Weights of a small transformer language model.
Size: width 320, 8 heads of 32 (4 for keys and values), MLP 832 ReGLU.
MLP neurons of a small language model. Each row is named by its layer, matrix (gate and up: input weights) and neuron, and shows model dimensions 128-319. Each number is 128 + 24 x the weight over its row's rms, rounded and kept within 0 to 255. Numbers have three digits each. A neuron's up and down rows have the sign that makes its largest values positive.
After each neuron's rows, "fires on" lists the tokens most often at its 100 highest values on Wikipedia text that the model never trained on. A number after a token or word is its count.

L4.gate53:143118118105159137120153207127102107175131136116098119147095109141094128171102132119129142110137164163179095170135141130206132177154106115136103140109142135130107172133134120134119147119104162173139157152095126145116136096183151098139097079162144084155170122114145075129118161140161121118125146142123136127146159103126127122113152125109085105139114145148154137116119122088121150136175130125090127118107136168109130140145162090119166187101159176104124143159151144144169098138131114129130172141147129141159132154101080121126133134154149125103132148128200106104136136126109125133
L4.up53:171092158090105168119052134135140110142134117150122085133126139119095125145126148141106136129130169119140109136105111119146112124139202172143127104135124153121131101156129172118121136145089156122146168145162154154162125082127152129110165116122124154115113136167131130110119091134115146137109085126154119116139138096111101132145136126105119126098169120068158147147111140079101116153184148124142127119147170138078080166149168110129146146143151139105145168127093173107107094157149144120133122121124104095119118134117103096121109153166117119128124101148164108141110105135120086084
fires on: "all" 18, "ew" 14, "ey" 9, "inn" 8, "riv" 8, "stand" 4

L9.gate50:119135139171082082161111124164127147143145121144116114147140160124106092142120131071152138106149137161151118124122113120096122128100124130144109111095130127111147114096132116129155134165184109107120158119130100133156168136154156146143099147131154101107138088137108117110116042147122137115096133104108129128161154090131143128088098117100088136093174111124087184120111142131141119124159160123135065146082154114129124110141102098117097091148108066154089111140135126113137138139117153155155090115136162152108147101120120131130122130130124120127163128156167121128113130138135108108
L9.up50:123156137147116125124146173112124145198097100145124150100149099133107133090158127101115141138180098102127154081104133152123078122109119151170119115119118134150145170171125116145117166150137187138136133169122061120151091155105144150135144108147148108152138139115120086072167137086121120110111086097140145106127083133096140108116163181133050152112105112129150164151146143065177126147132160088128132109110058149137144114156148155139131093072136121163153140132092111156124125145129159153157113133147149122116118106137144159153136141160093153163102148154132132132119116135110153106
fires on: "| " 68, "na" 6, "le" 4, "a" 4

L2.gate76:176065130135145135090113169118099140112134116113136174117125089126152106150133142157124160110082086164117137146177107097115163101142090081140092130132107143100129118120120165102112162104164171126168090157111153136143168126132121139108125134147108113138129157118118131107112099159140156128144124113128116097124158102111088159118120099188133133142118152140176149132108085118123095105103142140126083081137168126122168143115085154103132131129122143155125148115121114125108120109087092147138127137134152130144074130136164116141130163161173175137098140116111133086131150046130116081
L2.up76:159087088162161150163104164144149130107095056115107164149122134146098100137112120153092102086116149138150145170101118122135140110144134098140131135102122154120168132116102164104101121137111119084106081161132133146139154087141165128143148143083095158138141129102153091156091107123121162120144105077127084126142126121130129124133155131104145116119172149071148112110144143112139129106152135169081105152128131141131155110147110102136162104127123144120143108185138126124153130146159111122140178138092174121138119123131113167128130108165143125095172122126149156136109163073142104103
fires on: "record" 10, "key" 10, "data " 9, "statis" 7, "sour" 7, "atis" 7

L6.gate586:107122106107097144130129150158123077150155135138114114129092115108153115157122094101125119120151150129134135132134129111161144158130097118164145117165139095103114125101130128174149118161116146132153116137124159076144146153115120093157129097114160157127127134124095155124102171109124127121110097088143103163090120136117121060129071144140137129134106117146141123125119134085101140095144126140121105145085126130151131096098086158116121118125087099152095098115099106141170121129077097168110117104166106150118137133123109080178138096093167124129115142100125136107167128160129073126
L6.up586:071152105108128140184184113130147137129145128145152143103091129117155155141114109097147119102097160114146140144130098119147114099108153151157152137145090099113159086086107086157133170125148150147119106111126140113125150126112112115152096138132110156149109109156147107129141163122138141154145126155108112124087126104132105119106078137164123093129161128175125132133131104105108148134127121114165097129105180106115104090116134148131125148166140128142134117084135106112096150166094121107121132121165125111148139103115094115139154113109107135128119141111118108145125132085147108132
fires on: "; " 27, "| " 26, "\n" 22, ".; " 4

L4.gate279:092149110074107124138100122161156151145137167157118118156131126091121133155126129136161063136150131114153111122140073162093095147093101100129116146116122118151144161170148159135140124133130141171140156120107127142130143147138123122137117159149115116124115194139086128138118134124124101114101161189108151141104077128129144152140121138108111147152134129115154096148134152168119115145177090116107137109103132120161172095091137125124139175097133124160111103130101120109129137092104106080141151141124120146130102170073172158161152146122135126153145137141158122128118098190115154111
L4.up279:112108110116101113162135135140149140143135110138127090143129179112139143143136114131132126153135118124131093134126126123130138115122171115109095105144112132096121136124145185146117124137110144145124125106163114115122136123087136145106115141171175147148135120129082148135157058118129139122114131146151160157152128133149123123201150135099151140126169161135114174144126144197190138128135124110165077163157151139136116140165109096142132149151113146150108118144144121125110140127173161188146136147152131133130141162142142099136171133117124139147138167116106104131125112093131117164
fires on: "under " 39, "o" 28, "opp" 9, "hous" 5, "Under " 4

L3.gate601:129112105172143112126103143106098126144150152151105160083135135126121096111111145130132106139096127126097094162139088143100129091113098160108110150155062133122087113101128132100131175142145121169111118155111133126155100132133120162109119170144117169083140133130151137153135079123109129120150140135093129144133151135074121144153129110123124172120145139179134150142130084146169121129093131088140113147153148121119171091149136106091145126151112139139103129116152146165137134108114157128123138142129149152144138128104126111128098092103161128130132092102148099137128112122113162143
L3.up601:123083091150140117148115141103120127138161171161097174079129130138134109102156103113130153117143149123164124178131072116110118094097120142134161145103096137122143140072107124086146142126160102160090117117111158093134122077147093168120131156137109150144135111140123136126101069135138092145173154140104087122155160156135136130125119104117134125115125167144093095154120128145113129110170142095154131143062129136145151091147087129114119139149164119108167119121129118150124106138122153147064107151110138095163107165130116109114100104164128101157158148114164164149136120145092120105
fires on: "Lab" 15, "Gl" 11, "lab" 9, "record" 8, "sour" 7, "Bib" 7

L3.gate279:114087164071118177104141136130146117105190113156102141097101104139146136145102129115096115161146083154099147127108130076156103145168132113141159132135112100110174169154160093147169086133144180143122124143143135144097128171115110144123084171115134111134130099137105134161130126169131136158143154141093125199119137138116150074092136115134092114149105139110138122128129114149147140113101104117151149109084095169084146117113127097111096117111121079123096077105119124107156130114159103120145091131135122132123102147131109136109076123143125162166083100148103144107127098160147136192
L3.up279:162139100100105202114164135129160131142107123098122148096099130116182107169086180164120128096174125144104143093126153134135141115123138087116111110131112129115152142152153083130128123119148088151114114144118105149137145132140098129125144191166141112113124122134079096137115183165112113147156138098120108076130148143147096114108092105153144142089123112089087107123139152134180166128128135148174089140117129134192127133107110091080148117140157127172155067091129141149155140108161100148139111137129147129134119125116106166110155111143155120085153129127114113077167116155162094118
fires on: "- " 44, "– " 29, "— " 27

L5.gate756:085121154153133134129122153145121142133145096119088114121161137123099096166127115136114120101090138150161169135057116116180125116161131142136122096143139138125181144161098131130073117062117135106143146115111148149141089165134124156144144122106114144140186165152184126112154172140105096121133168133140134147116123091094086085126094099141114114133125158124079126083109109127136141109138156165128146129099136151128138115128165091106132105129141127158118124156096121131166093123145140158135134150118138145122119161154140135108158167136096121127161149098161161144155160120103123099
L5.up756:112130154128144173109131115121109127114175134092090095125098103143099151149134141153147080085124108117134139146095115177159111082125194132141132103125123166179132128146089135109134104132120104129164091106090162165108130133128128097142142158177104134112146138144178123097099134098118119128113128171105105141087138149102101117093091111116094111163117162143159143089129130156115125097096111128106112132116129128100132104164221139096103109097143131131089101162125115111130092121155149140117146132097074135120132114151142151134125128143072154139143152108121144143153092171098122114
fires on: "sp" 66, "di" 22, "Sp" 5, "Rel" 5

L2.gate130:153135124130130132159095125139114093090148123145111146122137111147170132138138150130119103119090142140100125093091106111142150174089078104100126119155104135112144119124126147152154135136146151167149141134140133118113141117173123129148134130196154132160100129149156128073125113121088115124083105118119112129158111171092139169123103127106165155094129171112144125141116120141130145169129156161124167096128130118098129135154179108142122139117136157130082113143127118124136093171103132096151114148083146128165123162099114112146136137092122102122106147156134132140163127113125116119
L2.up130:097106098165123166137133115126131079108166098106149145142123130111187124130127168112112127131152095122147129125113119113102172146102107168145117130129112172133143107133146124104161144116101106133109173127147150095141145127095121109107157129135139123150135129093112099150129131061117146155162109142108091124126121122147126074109138120176114103106132157125104101095110157116136108086116109167139152138148132125133118166111142116127071123116098070113130143102167113123114110137150107150110120123152108110128126137115178150127097180145141146144132117104147112144110118045120162134
fires on: "ish" 32, "es" 9, "lic" 7, "8" 7, "inc" 6

L5.gate723:098154125124151117135077101165140127171118168122148083138119144142151129130106145131137109098072137110111149116118086113137096118125136150102120152183118142078148145119141162132112134163137154137092137132127127136173141121095150101187139139148131121132123156089131140103103164091089127144130125133160159205135106130136115117123161153083155099110123133111089121137152114164155137145091133110150140132119176156147147106139149121126137102099131131162113125129115061175131101139128141115109123146102165153128100111129127127131120129153155108131065162119084136106103129129151100138
L5.up723:122116133093126120123134068151120078109076118128156124133129162119123157130120149113127109149138118131094147141104140162128149133176170065106133099138141125142124085118153154160137093189148110153105128128125094101182122130105125106154201112122158134136154127094157138145114145153093136166116137142115128124151097102135125087126121143098120147108119123174121134126147115132134138147082159134109098166113111100167145099090117152161131122113101124096133091133147135172107121095061128115103114148162148157148115117124161079080114155078101169101079133155096117140175155140151113136
fires on: "per" 17, "ul" 9, "ab" 8, "h" 6, "Per" 6, "m" 6

L3.gate786:138154143135178123119118121068090126112111125136120137106104160125146144130161119113133161134133150124143097107101103132115132133140116119113127098149125104140145092086152095096155115118141146138128141162105126130135155130120162151128153175145138122072130104149145136141160130131098152133125099117164102171067139106144110131120128128176143169120102119137125153097164101159122154124072125119124172140130170117133147158147178125156097101126092140089127161140125175165144123127122131079165138101149143145205112137150132095126107127125115147137140136155120101129144132150056072129
L3.up786:127169142109153099110102076105169181113110167122151116164124097128134096143111155114150107163168101167150107169131156152099102127138127102126161149140141131130133145155114155111111122131125102109126108076148145122129180111106159092134119102132077127145157166121114190132132144075150159137104083170107153129104117128139091154122146123140106106144139130125144169141105113114112116123117078136119118128140125169127168139115153150128162118108110159105148143153123185124105136130138118139148135097144116094131128109136086089177162149136135158088092093154137117123114154160130070142
fires on: "place " 21, "el" 19, "wor" 17, "ri" 7

L15.gate606:091128152086105140094158111133110120098105136129121124147123117099089120124057149117106123092143127153132160087114125098142138083153114144129116130144128102116118138162128164123141134092078104104140167128150160098122158111140094144146117110132152104108150130145096143117130087145164170074134168166114112118131092111141136147100125167140116167126124178155156094135104133142136116167119130119142109126152082111138113115090099115137168136134141117140101117105063119115150133098107118134105097136141124101107113109120152171120168106113110139098138172143146158124110115123086096123
L15.up606:178101137159130127083158105097068117109087136134130135059153141148127123150107115119179192119090163134118122115131143130120114142137141123118128100148095080118136115179149123134162159113151170131117154130129122169122148130134116154139079140122112157132099175146120169148149135139119149087079099124146114145120123120114163096141125125088116156115123122136119125163141130160158135128125107148123102089159140077139161146104122113121164135136187143137113126106148090126141154144140129111136151099135140107088089138140121103096124159129124111125163135118131101102105160138134148095
fires on: "s" 49, "Pl" 8, "g" 4, "pl" 4

L8.gate288:164150133152164115103124118112102104108124130114080130118109130166151141106156122173128142103143124110133103112114131145108104108117136149115126142123073113146133132057164150105140174130149097120124156138142106066123095119159129125128170125141103120124148101119078131149133121129126157163140127166121127123084159118138100176140101131117107123109140142096134124138152114068148127150119125176141136104137102140146119134104114084130145122104160112148113140171184123174162109133143139125096141108150111146131142124127166125075107101154119156091141111139161069121141147104142141130
L8.up288:100151130133153128121179111139145113097136154084155127125085109131107136117184156171124129096112127126154125131124137129088124126125127097108140166152134150110145108122161120156120112112138134116107142147115127124109159103119110120059116149110158081163130135137175150129135144152135113117157166144121160119134149163151075179110124127110103151117118084087121100126138128132139115123147130101154120155185134133158189082100146152134120086129122152137142122124128119151158114107135111142153117133111135145170153111140160125145139122118116157085142092116090119083119134107143141104
fires on: "il" 23, "el" 22, "or" 19, "al" 9, "ian" 6

L4.gate551:151119137111152149136103157146124128169143120080136156126160107145128134092136164117087103158117130150134088134104144116078146121077156159127107146146150144133123128154154158118115147104091068116116159105147191102122129156155131095110110135133096177111122144105095141154114144171089100121103150120124132134158084159132128134119083132137118132162139120085150115125122126117136102103120144087165111149113096146163129084111121115090127147138097118088154125124164131110119157112108136110087104108117121142103153131140128097144151140109108144110108122110137144134114119156099156109
L4.up551:161141114096113171123134158147112135159126117140143095122132125143111160090143144157173057098140135126113101164121144125119158159079117145136133088132139185132107143156168127134125147118139087125099111150118121130127128151115170072154167134135122155138139106157150136123144106152155136116078160084074120115108124146145121153065110135138116125147142146148147149088133152154119111134131161136141081112117140124152108127090149112139132141085109093082144114105134119067120128116125132113111124124128110096104124158140179144132132162112109107113202110112109091167107106156163129107
fires on: "sp" 35, "ou" 12, "E" 7, "ous" 5

L9.gate621:154132117131076138099151125131118135118146138133114151175056107092134164129115101116110110085131124121126047156123112163116097163127152143139080138058142134112124141122130109132113146121125124088160132171130126146091089136170174101127127129111139131093110143113120060115147147159136133139159135178135137094082137113111136147108104118137118134130122159139102133103127159142125141110121119158093115099138151106110133139128125136122132123134111144151103111170131136135132102162108110075129137166127112154142130128160123114147112138170079101129119132080131065130157121100158150065
L9.up621:104157154093166144128184159145126156130137130135125104136134092154087079139129155095128119125158126132131107162153098140134131140135112144113124152132158141094113112107160147118154154105167121065083148120118114126102106135122110121114124132107203101116119131137130094169118139117136131172154135113124147120166159113150116128098132146135125107159158151111151136095132052157101149110114089150198152102121143123123141076119119134173146117169116106137146155171130136108112105104133171099160116076095142151048101147149111118109097123107138119164154087114106126122118108098159118120
fires on: "a" 38, "el" 9, "na" 8, "al" 4

L8.gate754:166147132132120091115095123164137129146099126159158135145136115118090142132122150141105101117134112107143110116114116117155169132097142116134138133101057090154174118140139138094120142119105102127175135102131120097116141113129141121158122173102119130131132124095154107123132112105124108119148093125132129145104111127144139110092127116124123154112135143137164106093128136139111128074124132129069120136082136074115107094125174110123150110119141141147105109099102117148108145169131154078094170089107145102129132082175139115163100157126113151095122122134146097119143116113124107153
L8.up754:142141131133137121120133109144121116133114120111113109155116142117063162130129113155108130148077120119100112120127116135093138149116152163122130122171151161126120115105148144110159134130084118140161114137111102170093170131166158149158145145132138141167139138115131130144134138157098096099139102148133105088130072130089135128135090128138121161173171122115085143126137142107149115131107115119118120120146130086088106092137151115130109105161123118125111115050139115118128124116105110140118137134139161105112136164170139121119144089144131128114156115121122098124093083113108122149
fires on: "A" 47, "sp" 29, "laun" 12, "a" 5

L5.gate84:093150139102115135083114131117109110105146137132153154142090141180153124129123146183116150105133119138112174160078133092121100148120136132132080151110147127111149142124091128150113107117146152139109109117115119128106095120130124144115132142099131164123136111133119117156139182118108107144124128159132151129104107095180139122117069109131077120118125151105104114170132134154199110137145108156142132121104121082118146130131107147136115142118163142105070116121105120172186134123131104100136097117147130109135125166132166127196104164121125118145134136146094111168104132132107126114
L5.up84:107098134099111132121150124160115171082111131126132142173119116123173173123139132136129155137142104128145174122138146092157088151107090137144153148128110113110114145160127143153135126090116181083056145098156131138103118065125148128134134144118107174096132144145175103122141165101164097109098154140112121140132134125094155137122099136123147135135149086122145106189114097118099118090161109162100131136207126094119145106150128128162118155098132153132143135114103137103176156123152116110094162110135096139121146204123141156098153118063112161136150127132105152152130134153159143129
fires on: ", " 14, "ad" 10, "med" 9, "\n\n" 8, "Inc" 6, "Med" 6

L5.gate579:143176127133179127130119115117143122108125106147139110097113133138139101120168131133138116110137112126178117136157117167103149115138120150121166131152118132155114125123140104153112107109122079139159170154146135111118157104107098176137080154136116115141112156100163156114158143136142151142104120082150099122129165142115179131165123083101109127134167158103154142134127113114161100125113155132140075080137104164077132094118139154157165148099126098093125129169149165117125098112112098117097081144132122135126121105141119110193131110085139147094119114090094095103142101125137124111
L5.up579:124177103112108076148131186142132098128071113150139144100134076146176112147112119118159160119142129097137132157133098103125174155165110101143130167146054153156180144140132179141155094109111141136137107095138170113095145148186147128147137112135114107134078114126160143126118099161124111148075145152145132130113161120103103145161137092151123137119109171106142164161129127099160128125126134119143133118165127111163140105087119129115156128136154108121105161088118138130176162114141107150150146119146101128159106128184130111163096148131135093097149106104119119094120149141109121146
fires on: "ag" 33, "ab" 23, "eb" 11, "ah" 8, "abb" 7, "pl" 5

L3.gate38:089114117117084125137110155131144141110150153111135126157138120098122099145178150146154103149101141120131119114147159154099104172165143112154099147178117127129138098121121072164150139164100128144147127107132149138146116117140119127117173092121124133094129087162090148106097109139132130106148106127121125130081161156139080159103119090111080147130147117097129126112155155133100098138153117163165153152090126051142135140144115131172113144109129140125112154125138131182114128128148147096132108092139088116106106148137129113157130123117133113140132127162160120132114110107098104145
L3.up38:093157155108111160162111128101158100128168110179123125132140100128105165095126117154124079165112164133114124143157131169133105156146096120139094130132147142189108069160138119139124067135096103132133102150107130114114111120162142136129143166143165176145155103107109153105099119179076117152138120121188172096117144073112129138110147088133124104117117080112135155124158133124141101123104116135139102118136179119083111099132111099112138136133091131118114125142123136125078111120122115117127128123124085113153154121086119116145128087134094108126164130105136152099132095152142082141
fires on: "Sp" 19, "ess" 16, "ib" 8, "ass" 7, "im" 5

L2.gate408:132123139097146138123141117131124148129093155153106120109135120141109137135151104121124175109138089158193083145120174165140103122120127128177113087079130100164108108131140102193164084155152139123124141106119154122134103129166103117094165139154110125137169113133168101139096128116087082126123173108144150116188136119152184159153113089117137108110174126111134149131125117155073126104125109175138097111131118149144135113141123162116111124127138124147129142149117129136135118125140128128141101119107117117103105098147153115101080134157166145110126119129114084091122151135156123122
L2.up408:186132104140147185148137112093133094161138104141130140122163111106091149114111156124134136174080097129121120136130103177133124121057101129123124121104149123089115086147144091157136112170102097134119130108116113135063087124087112140085160066112144130167120162151085150110134149097168164159160120123162093143151122146098115127101118152136152061148128114151116133167128117115095129122101145115146152165102084128089116106140084116105104086129113104133123119113112152139153122135165147105101126110076107098147113112110108102107132137155109112130122126133157125136099149107115126139
fires on: ")" 36, "are" 11, "ou" 10, "mon" 9, "life" 8, "+" 4

L9.gate658:130143116130106117110123110133137111081114087145136158124126150148129136083143125137130134123109118136135128158119097153117152149158126156092132147132124132125167155092145164091096104116115113148139111129134102110145126088127129143147158117174136106119112112073167152163151125137123114100147137159148160135158101153116164156123169111178107179126152158171105132147118102144125119161150152122171046113167107107115097110175144096119142124106076136120159153128117148078097152116143150164144117159144117143154132121132126156136088085109121129135127126098096118107134133116134069188
L9.up658:173091098110106108139129111145154114126129117171169101111124108089123121141178110105162145106126112125090140139147110134094128141162115118088086178129098085135137132121163140147110113110099138140132092143154069113116150115124132150116135130106166089125147113112147105107106117144173109115147120140132117165141096079106134152085123151162121092146109136141131115125154128086126108148110114134138119136181109100140102107110132149121163171095151119138143140137168089082130114148146159152168164108152085147150125156120165107154154112116158119158092101140183152085124118128145085177
fires on: "z" 31, "or" 25, "ab" 9

L3.gate580:159089123098135111149145122129110101141171146109079146097179136125097119104121163123123121107130113179143126142121104121114132144138155139141119122098113105115146148185102145150125154132120083151133157135113159123152106114161147097107139181135113163123105116138088134115165128142106142186109093146185175142107129153144164133110103128088092112120144132095113154143104137112176116112151132117147140127123174150118105104120082121133165120127113117154112153145099151147146098081124168155163074147115120113120117197143112130127117138207127134109130101113162114135185109138117096109
L3.up580:125143111136131118170146100101130161143111125130136153109128174097083136143134079150096107172128104118136136114096118142139108105077156096146127152103165162172105138129174114133126141142142175093158081106170126122120142127105140127159175145161118104089155119125133144131108132170135128148102126140128101088142133129095107123112101148157116142115125118126141157115117121160119141119177112123138124162132156077131159139138122180144157124158103150125155159121108106105115121104144118146118116157132118088143136153138151119143130127109128107089157119123125100153143109134142143140
fires on: "ow" 23, "ul" 17, "un" 13, "und" 7, "d" 6, "ud" 5

L8.gate422:108103131132106134129152130125164100166133131129130139117133092124114127152137140102095172131170141127124146137100122134144106163127138146153121150173097113121136097144148156184087144147142125108156125136111148093125158128098133132128116129111168107170099152125106104096207138108130124162097130070141141148134103089116110142125067119166128129101160107085163141150139147117112102111160139133197130135080112125155115081118108082115139124157102121125113122148097155134151141164106116155133090165166144172095163166125152093161116114091136141127127115153115105117171135142093106114
L8.up422:135158118123064185140148139157121147130094143149155149127085179121134136121153102113100141142147143129124092110095112092150083162161135137097153113109138103115173135101088097126098156158128104133141179161132105135135147120159150149120102128152150131114105135129132085141154154116133106115149119140108118153119130162138132134149066174078116166128089141150120158125113158160147105137153128103139123126080148110086143092147186142138158103109131171112097160117159119152099100167099116138153146142102166132178123143132153174137107101136130137161127152137117134169119159131118137111
fires on: "; " 49, "| " 45

L4.gate29:126146107132141116124138180142147122090140115106116124125112155132146156122127136138114114136109095105090120118107129093123141089151131109158091113154105113135143122133130152130112107130168114138128160162119190111096120129122168139137095070145149114188137091129121124108156106114134152141137149180113094133158145097106119143141122124148187125166129087106152128100110106112141161137099102140110108116088145154092108100174106083082102092116106171081113101136135112154099108177124106112182110116103139168157133117140093132183154115145123134131124076132094101138146136114120138168
L4.up29:156140109112110117123168155124144111118099113148121109116094126164128121152105110121125099092141144120115108135140108153102112159102093115111137121108130126121129101084114132118143143086140128165115140140121102156108146083162092097116111109135130111177111124083150093113132156144135118171128147056136139142100133130173156142175176134164125158103121121138106129155101127133087147118167132151122093105098119148151119139123108126079131148161156119141145129131133079099107120108131117185148118157149165129091141137132134137111113061141074110098095127130125068131159073182110123138
fires on: "\n\n" 61, "\n" 10, "- " 9, "els" 8, "==" 7

L3.gate349:117124218118106167124114136137112135133132159131142134130115114118137130144111113120167139159067132130139134130170155123122122101145145117153108138153126092148130145129157099152148086145100102105122107097101150144128125151120095104158120185099116107146087110151141138103136162109093136106120126123159100114122164170182109187148103147094145127087085153140158111076159141131159117139137087185101132100134125062113120160125141100156112121103124073146132147167125062118119119138111111116131116111122143124087141161145109153164127136114099101141117120121123150114127100120127083170
L3.up349:159120156089138159146097155115118120128115130097152105135119084110153107105104149156166113184150135122117122113128050128137105120147149132138159120156134142131145145165131104138141128116150107106132145103113116092106103126160172084131097109122117163154102155133149136084157132126126117117088138115151118118095150132125139132165141181097124106138128135121159148129105131127122117136171112159149133110144129104145107107070141156153086083156123118119122172153144104124116125077121110154082115106124133109104123166165094154149181155127132115116129102177137107121118106104123106197
fires on: "art" 13, "Bur" 13, "et" 12, "Ben" 9, "ep" 7, "B" 5

L7.gate231:140153130083100139121134112081116134128130103139130152156118088099176134099098102120111127119132148113111101115075092103129101140129102186146132113117131119127118122095122117120099095124119133105148105140098161142133116091122098163103099142117096122161150116117073139151148154109135114080133139132137137149161106130155097096127096143080132140104130128090078140152128153089099162129124142124133136159108160120118100130141141114119150158120143115106090073126113137137151138123095143156155056138150129170112156152116133154149130135127106196107119111150084122111109103171159102159
L7.up231:123141121093119149135136107149162142114091147107122156093154080150125134091127118128107124122123144141116109124097109118133138160151126117144166150133155130129106113072112100111102110141150115115102116095148074144149124110154081098127116156148131103148137135120100110115148145135130091119117161132091139145132111162153160119149140168108135102096129166159129094161158160165121125119128165158120127131116150118131151119118145139084152134100134145093120106093125202120116142120126123180116153155155155145108146130133116113126177080103148153142079154122136138113131142148112133141
fires on: "| " 16, ", " 15, "(" 12, "; " 10, "\" " 8, "\"; " 5

L6.gate544:170131110156159131146155194141123176146134113155088143146148110117106091132146149102173124149113124155135122103121124142090128134160160137155130124121109159116089171108134136157132112125112140130137112127129093151104131135112144117129157158132124107193120145095089122121157118133129134118146106137148141122185111138084143156145141123120132151116122165082118110106104104139142096156125120140128135129127116164101139143114118157120112144127126132123095130118126115146122109151134130111144152093111119069161109112126138158148100134166147124117066086135195144118073107138164137141
L6.up544:148133146126101136173155102125087129104119112087139149169149139134102148140131127141146118105125138135162098105145073154134100160134123128116121116133093132159151115161109109173135100124094134168093114148070130117133164067081092133079101145120152078128127136112166207119104155155181113095146151104146129140116121109100100131120118128126119186121146173150120079134155099148165131101118125141121119122121141120100131149146113139148138128134126120131140079082132114116095125125096156136125074125136116082180161086108141115136149106127175137123133129150122118103118163092135121120
fires on: "==" 20, "== " 15, "un" 8, "all" 6, "z" 6

L9.gate769:151123142150133152160151153164206125113129154144128119086091100091139126100123145114111141114140127100119134150097175062130137131120109135164150091114129109115168138093168152132116111134107118154112130142111152131134131117121102111134079132163073164122105103137133123112125125108169177106131144148128115134102111138135140127131142115175110124111113117159065138123172100091116158169147109153155103128095176108177109127157124143123116129159165101133143129158078119112154147155121132119136095139148142103133160186136098142105131111129122106131120112185169170114124077131060113130
L9.up769:134159164149139161130145169115195124168141111072084126103131083114189109121122108150124143149155127105102135119167113139130164106118112107136161140111111121128152132096138127163096091135107165124114108123124124117137158122119101118117116129139122130131103115111133098096152192102153120132124126132145089118103135152148085117127115115152119138084119128147121113155124104090117193173106156106159122126110118125169112108101099125134090090131148111140124091141140134105155150115092102109097089146169124179130136144159165098129112129112155079120099083132165125108102132120070113108
fires on: "to " 28, "until " 16, "– " 14, "–" 11, "of " 10, "and " 5

L8.gate225:108121112105124160127155097133119142149136132160141100155140106097094094148153158097119119143111131116163155121149117118133155144110150158128122104096128110104112122113161159133111141112137109170147152157119181113112162124116127139148149105115133084118175103178106172138138124110101174111134106179150131142145155124117094097141099063140131174119115085163136112111111149139101091135122111091156142088148133116135158103097145115151093133084154133121128125134132099132115136119105092113126141136143120110147139114132116153144129177132093178150141134117124114174146108144113090097
L8.up225:115116128150170159120131149135116120112165120097126098133125135120138102134127119093167154131080111132110157058105156120127143147145147129128130095127153094041134105145134145099113098118128112153130150167109130132112138173110145134133161103120109128134135171175129168187169120111159115156146111122183109120157118147156141071118119090111116186164120136145110127076076135119119155114118140153128119140123095111137165156101084100109109111098119143126132140114104098115138132123074090099140113127167118131142102121141143115140109123136141120123116105154156126143140126100133120114
fires on: "g" 23, "st" 22, "fin" 18, "rem" 11, "s" 9, "att" 8

L14.gate674:133122152089119122075098127110113110139132128152098130124111129088142142201134143062105150073173128108090140121124105128124155157098099139096096128116133146133118109132118122131147130131107093117135124162135094146156119152124138135112115116170121179130157121099132141132117090140135119156161126155163137147121160112154095123119112103122105089121111138154106125113092152143126156134140111140098098154140138119121148117125151148137111106109159118187118115146128155131102143122129112192111126113132094125125129112112153131108125151131110135075105170123123123166101154135104121117
L14.up674:102090146092125073152123087147114108091131104160139172164091121110169176144122129086132105121101109124127142165110130139089105146123130076083153121129144146108123143072116170123099098121129117123111096115144099131144147114083158142136141137144114153133100166127099121078115109124140092122133146097134124134164106114146095095138118111081121127098134116138154119159103070148132115133159123162119137091088084126139148115124124082159119156098151110187091136136131078090129158115199134192108144163122120133117149153103115098092118138070145122092134133121120137148155130141145122065
fires on: ", " 75, "| " 5, "\n" 4, "\n\n" 4

L5.gate421:131124152120128140181127166117098103106134136107153144131177093124119148126161112114116126144117131117121113169099101132148120090113113150129139141132094112176155136140148129146115165134115073134148133136131170112112156129163093148126106132116076137111147113126150123092105099146112099114118130148124131142052154095132063138087105111143118092110119088144127154079158142108062122108149129148157120124124147094110135128150151107122157148089094144156112139095107124150133109113155119123141168155133115094122133128122135127105102143103079124063133097116157145204133136145108104090
L5.up421:134128148158116130113075172106124142131116132101090131112126136077131156144143116103099090127096110135158127146092149132118123120097138142122095131155126162175133129120143143170097144094082106120128101161109124063133150135143106089177105142087059104168156127131134146122107103167132104150114107146110130095084131126105081121131108122110116101142149075133102127094167152107147108107113140153164149108105155100131117139147138097154107120115113134149146075092155137117105124107124117085120124136137125066138162113123135133126141120127116143099141156146112110183105131132135119111
fires on: "sp" 76, "Sp" 24

L15.gate197:131157116115116158123126137160118127104100087180108128108117151098120093183129130101114129146174162119112150082103143126103149127149121121171147185124096094185124131149122137114124156104152078145131108126133113134153110153132129162100191153163102141123127100141105152137162122105115142147157115120133094114161134129136148102106131113169141129170145135140184159121168132151162090122070139152146118162158109119171091135133087138121122110104129097109130138135120139126157195112128123139151109160126141112170116167091135124101138137135131149109148164109098112168131106133128134104
L15.up197:090154124138101128158207125102139114130107107108128178099132138123133154121099078112132150149133135103162114143132096112113150121156104099133114142174156136116141093078133123125101131116128095105149081153107104122135093136139148136150186148116107103123157125094117143135140126147129101084127059115148106122120131113134118090130125120115157166125094105152115161126186116119124139090108108196108138115099082122128144098146130133144127160104165117164151095129136156120154145120124071128124128145152130099155125131135128117117120122133108094041164173119143131135129115129116152086
fires on: "| " 35, "(" 19, "; " 15, ". " 10, ": " 9, ", " 6